Weights of a small transformer language model: 11 layers, 12.9M parameters.
MLP neurons of a small language model. Each row is named by its layer, matrix (gate and up: input weights) and neuron, and shows model dimensions 288-383. Each number is 200 + 20 x the weight over its row's rms, rounded and kept within 0 to 999. A neuron's up and down rows have the sign that makes its largest values positive.
Before each neuron's rows, "fires in" lists the words (lower case) most often at its 100 highest values on Wikipedia text that the model never trained on. A number after a token or word is its count.

fires in: "history" 14, "medal" 11, "party" 9, "order" 7, "relationship" 7, "of" 6
L2.gate236,197,201,211,189,195,166,237,174,208,183,227,195,216,223,203,185,207,202,198,216,185,228,207,167,231,184,182,206,226,210,197,160,173,176,177,176,187,205,213,165,162,207,199,198,194,186,199,220,234,209,185,212,198,229,231,211,241,202,187,214,201,213,195,140,176,183,186,208,194,213,201,152,185,165,219,226,222,184,196,199,216,188,219,189,207,203,211,209,206,212,214,199,205,184,211,237
L2.up236,202,193,202,223,168,146,210,190,176,196,218,215,221,178,203,208,217,186,213,217,191,170,179,212,222,192,198,196,207,225,217,249,220,183,209,191,221,175,229,211,254,205,219,200,187,180,215,153,218,192,231,221,183,190,178,197,207,185,223,213,225,207,208,218,203,205,214,183,177,191,205,197,156,198,193,198,223,166,208,216,198,203,177,190,230,184,211,236,163,215,217,195,186,195,212,174

fires in: "to" 24, "of" 9, "in" 8, "resulting" 6, "highly" 4
L2.gate50,183,201,196,211,183,216,191,179,194,217,165,200,181,162,220,194,197,170,195,198,187,205,223,228,226,228,195,171,184,233,229,200,203,233,224,168,210,169,214,199,200,208,180,193,225,188,214,214,190,166,240,233,199,212,169,163,224,188,186,191,182,223,199,208,247,224,183,206,203,170,192,211,212,263,180,194,186,202,228,183,200,207,265,230,180,224,203,181,178,174,214,192,209,197,202,209
L2.up50,166,149,210,228,170,185,196,207,201,247,212,199,204,210,203,190,214,205,190,165,199,184,188,244,180,209,192,188,205,188,187,222,215,232,228,173,197,234,191,201,225,207,220,199,235,178,210,216,198,157,216,187,186,156,197,209,158,200,208,193,200,197,191,196,207,203,221,166,173,184,211,203,202,187,200,202,217,183,221,215,172,192,193,181,200,228,187,211,202,184,236,213,216,208,236,178

fires in: "was" 13, "went" 9, "is" 9, "as" 8, "remaining" 7, "becomes" 7
L5.gate199,198,181,242,179,168,200,192,174,190,190,176,200,203,166,197,194,226,191,185,212,206,199,207,191,209,250,169,209,221,208,186,192,212,169,230,231,234,179,213,189,208,202,166,212,181,182,181,222,184,195,209,212,176,217,209,236,215,178,203,220,179,232,227,228,205,200,202,199,207,201,195,191,240,212,220,195,169,152,175,227,209,206,241,219,192,167,181,204,171,205,197,213,180,236,235,218
L5.up199,203,179,207,197,173,223,207,181,186,229,214,201,152,223,161,200,202,220,246,200,198,220,203,220,208,225,216,188,218,206,230,207,216,191,194,218,204,213,216,172,217,210,241,204,182,185,182,160,201,140,232,207,194,196,206,190,211,181,201,216,168,180,186,175,190,189,212,200,224,191,173,203,219,207,215,189,208,209,218,188,202,208,189,180,195,213,223,234,217,198,239,209,189,209,175,217

fires in: "of" 46, "diseases" 4, "disease" 4, "discovers" 4
L2.gate7,188,174,222,192,178,213,184,190,210,209,243,193,192,174,205,182,169,207,203,196,186,209,202,217,224,213,194,216,205,236,222,212,178,171,211,193,171,213,212,201,243,199,185,217,192,190,217,223,182,188,192,218,224,196,216,187,155,199,174,233,224,235,186,233,226,209,205,214,170,219,224,217,188,197,201,183,202,200,224,185,198,201,187,198,205,215,211,216,206,200,236,189,189,193,213,177
L2.up7,172,219,210,219,206,215,150,239,191,211,206,179,194,191,203,226,237,207,189,202,185,229,224,193,218,226,167,203,224,153,198,188,203,211,188,206,231,183,242,215,215,212,173,191,187,194,190,203,203,175,206,186,188,189,236,197,171,196,194,238,212,164,201,225,181,233,206,186,192,166,181,252,207,189,196,206,224,205,185,221,210,197,180,198,201,165,174,193,161,204,184,204,191,181,175,257

fires in: "career" 25, "conference" 8, "results" 7, "tournament" 7, "calleja" 4
L2.gate341,188,190,203,184,201,237,210,185,204,201,211,209,188,213,217,196,184,220,215,169,201,222,198,199,196,211,241,230,191,193,167,227,175,232,197,191,162,240,185,206,210,226,169,184,198,200,211,235,207,207,182,180,171,209,212,210,182,226,254,201,208,194,195,197,186,196,227,207,200,225,217,221,204,169,234,208,172,191,215,218,195,201,198,219,190,203,186,231,191,167,215,199,167,219,227,193
L2.up341,214,190,197,164,196,204,190,241,156,202,220,214,209,222,217,157,206,206,169,194,230,205,183,217,182,199,187,207,204,226,177,237,209,198,218,197,219,190,189,237,199,240,211,210,195,187,217,237,223,188,213,182,203,208,219,214,245,179,208,238,201,215,212,181,186,216,207,194,155,216,226,159,156,188,193,212,177,220,215,210,187,167,169,181,211,146,194,250,211,244,215,172,205,203,183,201

fires in: "and" 53, "but" 35, "there" 5
L6.gate141,202,165,215,186,211,210,170,210,192,207,191,204,177,179,169,160,188,168,174,196,204,202,205,207,239,203,225,220,199,184,174,180,198,208,188,198,186,198,211,204,214,198,185,187,169,210,197,196,169,192,211,174,212,192,210,190,250,178,202,197,205,221,205,232,175,210,206,221,172,201,190,230,191,201,193,230,177,189,178,194,188,225,200,208,190,225,219,216,165,217,235,204,172,204,212,192
L6.up141,188,197,217,194,186,227,209,208,200,200,212,237,189,215,228,192,161,212,227,174,194,198,202,186,165,209,180,156,169,219,182,180,198,214,223,212,202,172,212,182,190,225,218,197,227,233,183,172,235,209,209,206,202,201,174,188,207,189,211,181,177,202,194,216,174,212,203,180,210,228,203,187,212,194,200,206,168,193,212,228,244,198,190,197,192,188,183,216,207,211,235,221,229,221,184,196

fires in: "it" 19, "you" 12, "year" 8, "italy" 7, "young" 7, "your" 7
L4.gate318,190,181,219,211,196,225,208,203,224,175,218,227,188,195,217,221,212,224,164,200,199,180,190,216,169,157,206,180,216,220,184,203,219,210,232,196,231,191,274,178,179,191,195,201,194,229,175,205,200,215,247,207,226,184,175,178,209,196,209,186,166,181,196,170,235,208,222,244,197,180,194,174,184,211,206,203,213,195,202,204,234,188,212,207,227,153,189,224,206,244,186,180,235,177,221,173
L4.up318,182,198,216,171,219,191,234,209,172,221,171,211,193,167,169,190,158,203,157,190,166,236,223,197,192,196,232,196,201,183,182,183,202,179,199,210,192,191,230,219,271,210,170,169,169,190,183,183,203,196,215,168,231,219,231,179,226,174,217,245,209,186,210,208,195,233,184,204,181,193,210,149,214,208,205,180,186,241,217,218,203,179,237,198,234,198,191,182,232,186,248,187,197,182,184,184

fires in: "which" 83, "hisham" 7
L2.gate99,208,190,175,200,176,204,180,185,201,236,211,221,211,181,232,204,228,193,206,204,207,191,204,210,199,204,227,216,188,209,221,234,213,249,237,189,207,227,220,206,217,185,211,218,217,234,196,216,195,239,199,229,193,177,209,202,180,199,216,198,185,198,222,188,219,222,209,210,200,199,173,216,181,222,196,213,208,224,187,213,174,212,193,228,180,184,192,199,215,190,204,223,194,194,188,163
L2.up99,182,170,211,199,179,231,222,214,226,174,152,197,183,192,215,202,171,187,184,212,212,197,195,194,209,207,199,236,190,224,181,195,149,192,223,163,186,194,207,230,201,212,203,182,198,184,193,181,217,216,174,184,158,184,241,174,206,212,199,237,196,177,213,178,211,206,200,216,183,223,264,209,236,205,206,176,212,176,194,204,199,226,199,221,212,211,172,185,186,215,207,142,222,205,183,189

fires in: "days" 18, "time" 12, "day" 10, "years" 9, "times" 7, "weeks" 6
L5.gate276,210,185,237,193,190,189,229,197,235,186,202,186,181,219,177,229,200,228,234,187,193,191,217,212,212,181,168,197,152,201,186,179,173,196,192,173,230,179,214,182,162,187,165,215,188,192,198,188,188,201,184,189,194,219,208,191,215,171,185,187,211,220,223,199,214,211,223,215,195,192,190,173,195,187,209,184,237,198,231,210,209,226,197,223,189,219,189,219,199,231,185,234,229,180,178,212
L5.up276,210,186,203,183,179,150,193,175,226,213,161,215,198,193,213,180,210,197,196,189,163,225,192,183,188,217,197,225,209,180,199,180,188,206,228,137,221,188,198,203,228,231,179,201,225,207,178,209,224,199,192,202,221,183,200,245,231,203,208,182,201,234,225,217,193,184,214,222,190,229,239,187,233,194,179,192,214,143,212,194,217,204,242,203,180,185,210,212,199,232,235,203,210,214,180,179

fires in: "it" 78
L5.gate5,195,189,230,201,192,197,195,160,175,250,211,229,182,187,181,187,195,187,168,250,218,214,233,215,187,186,195,188,213,185,240,182,252,161,168,211,203,180,179,241,244,204,196,210,207,179,206,189,172,217,187,207,227,215,201,225,170,191,209,205,186,171,217,208,219,165,206,213,161,225,181,197,219,187,192,214,206,191,204,201,217,202,205,182,193,184,209,226,199,201,205,207,176,186,218,164
L5.up5,190,213,208,205,172,216,182,181,206,216,201,218,199,174,160,188,168,162,179,192,181,164,206,220,222,167,227,200,188,211,196,191,212,184,201,231,198,179,185,182,207,199,248,178,199,217,206,189,232,185,203,177,203,185,190,181,237,220,217,169,221,183,199,200,184,211,190,186,213,206,159,197,220,187,225,197,181,162,213,188,167,178,197,220,209,231,214,226,165,221,212,192,233,216,156,189

fires in: "both" 21, "without" 10, "chapter" 10, "eight" 9, "two" 7, "those" 6
L4.gate4,178,216,174,194,161,216,210,217,233,155,199,239,230,189,179,218,184,191,192,178,225,219,187,230,235,236,190,233,203,229,211,186,195,191,214,201,209,202,177,174,213,225,176,181,211,139,195,177,221,205,169,200,182,202,179,203,188,196,217,167,203,185,252,212,194,187,209,195,212,226,221,216,218,230,199,184,207,168,176,201,204,214,220,226,203,184,178,216,168,185,205,210,186,190,189,218
L4.up4,188,217,214,224,195,196,200,221,212,179,175,203,223,191,227,189,171,200,207,197,193,221,185,230,199,217,208,211,194,185,202,209,179,178,181,201,211,197,178,213,215,222,193,177,209,218,189,216,173,196,197,183,193,231,230,224,185,231,209,165,185,238,207,192,169,186,200,224,142,170,216,215,215,157,203,229,175,205,178,130,211,195,228,204,227,171,237,217,200,204,202,203,193,226,217,227

fires in: "years" 26, "awarded" 10, "time" 8, "density" 5, "races" 5, "officers" 5
L5.gate74,220,217,225,214,217,172,228,234,218,226,183,206,220,173,179,198,204,211,199,194,209,198,205,188,200,193,207,203,183,170,182,180,191,200,200,142,204,223,219,205,193,222,208,215,183,155,198,184,181,213,190,215,201,174,201,194,245,219,219,179,191,246,214,210,228,204,197,206,189,228,164,199,170,160,196,203,178,197,176,224,196,202,200,180,181,189,224,184,228,216,216,212,203,188,195,211
L5.up74,195,205,174,191,178,216,215,193,138,154,191,181,176,216,177,213,218,209,223,175,241,250,200,166,204,216,203,202,208,214,176,187,213,192,196,219,224,223,253,179,211,188,178,215,150,217,191,200,185,221,176,202,199,225,201,204,229,180,194,196,194,214,195,169,194,198,207,189,211,188,213,204,209,223,193,202,195,192,232,211,224,216,191,196,202,233,170,227,223,189,208,217,171,202,218,178

fires in: "if" 20, "and" 10, "as" 7, "be" 6, "during" 6, "significant" 5
L5.gate31,200,154,210,190,170,197,206,210,182,199,200,195,185,184,160,212,164,223,199,194,205,196,240,251,183,185,235,172,183,201,198,209,236,211,217,186,194,209,193,202,208,199,225,184,221,188,217,214,219,221,179,220,209,178,228,241,229,172,212,193,205,200,200,217,204,207,181,203,184,243,216,179,220,175,199,174,187,163,178,203,201,202,197,225,183,206,239,234,178,184,181,219,165,164,214,191
L5.up31,205,178,240,200,171,195,227,199,201,176,202,201,181,199,209,194,196,204,201,160,217,196,200,226,180,176,152,190,222,224,194,206,191,207,206,196,196,219,186,190,196,202,210,187,232,180,183,197,165,215,216,197,227,165,229,180,196,181,211,174,195,240,166,205,202,200,184,175,169,184,204,208,193,196,212,159,215,170,203,189,200,207,187,186,198,196,179,204,185,242,176,171,243,199,225,166

fires in: "the" 87, "of" 4
L6.gate146,208,227,205,196,208,161,227,187,223,207,200,188,213,214,211,221,221,202,192,189,217,221,176,207,205,227,204,193,170,211,161,195,226,172,219,202,215,187,206,177,192,219,205,217,209,195,198,210,212,218,172,199,215,225,243,200,219,195,208,161,215,187,206,228,223,175,199,200,203,156,228,169,174,190,201,166,206,210,197,207,148,191,193,202,210,196,182,224,203,219,206,220,191,200,230,175
L6.up146,185,228,205,230,189,175,195,188,224,227,197,195,226,234,210,244,230,216,212,212,213,231,180,199,189,221,187,236,179,218,170,210,182,229,211,188,228,202,220,244,230,220,231,181,224,207,179,186,259,175,190,183,202,181,232,195,211,244,186,222,192,195,167,214,190,187,274,241,164,189,159,207,212,180,201,188,229,209,186,213,175,203,200,217,216,183,208,207,164,210,193,173,193,196,194,196

fires in: "them" 29, "i" 7, "it" 4, "you" 4, "shown" 4, "emergency" 4
L6.gate152,178,206,222,154,187,184,212,194,196,218,178,209,202,218,241,216,185,185,191,226,208,181,206,203,241,188,199,189,231,168,147,219,203,184,181,191,195,174,221,202,226,229,276,214,207,197,209,165,185,191,178,214,188,196,210,198,190,207,197,211,184,195,201,251,227,172,211,221,207,212,200,217,207,188,204,173,221,198,205,193,205,183,203,216,217,189,213,202,171,196,214,217,247,179,224,219
L6.up152,186,213,217,208,209,210,200,172,202,236,188,200,190,187,196,170,192,184,191,172,213,179,190,225,188,212,213,215,233,192,178,210,205,208,228,181,221,201,232,188,200,182,173,231,154,174,209,203,199,203,188,217,238,203,184,188,211,224,229,249,196,198,165,193,243,176,169,182,267,191,188,196,170,196,202,199,172,229,209,172,209,192,223,202,190,225,233,219,157,178,160,188,199,215,204,166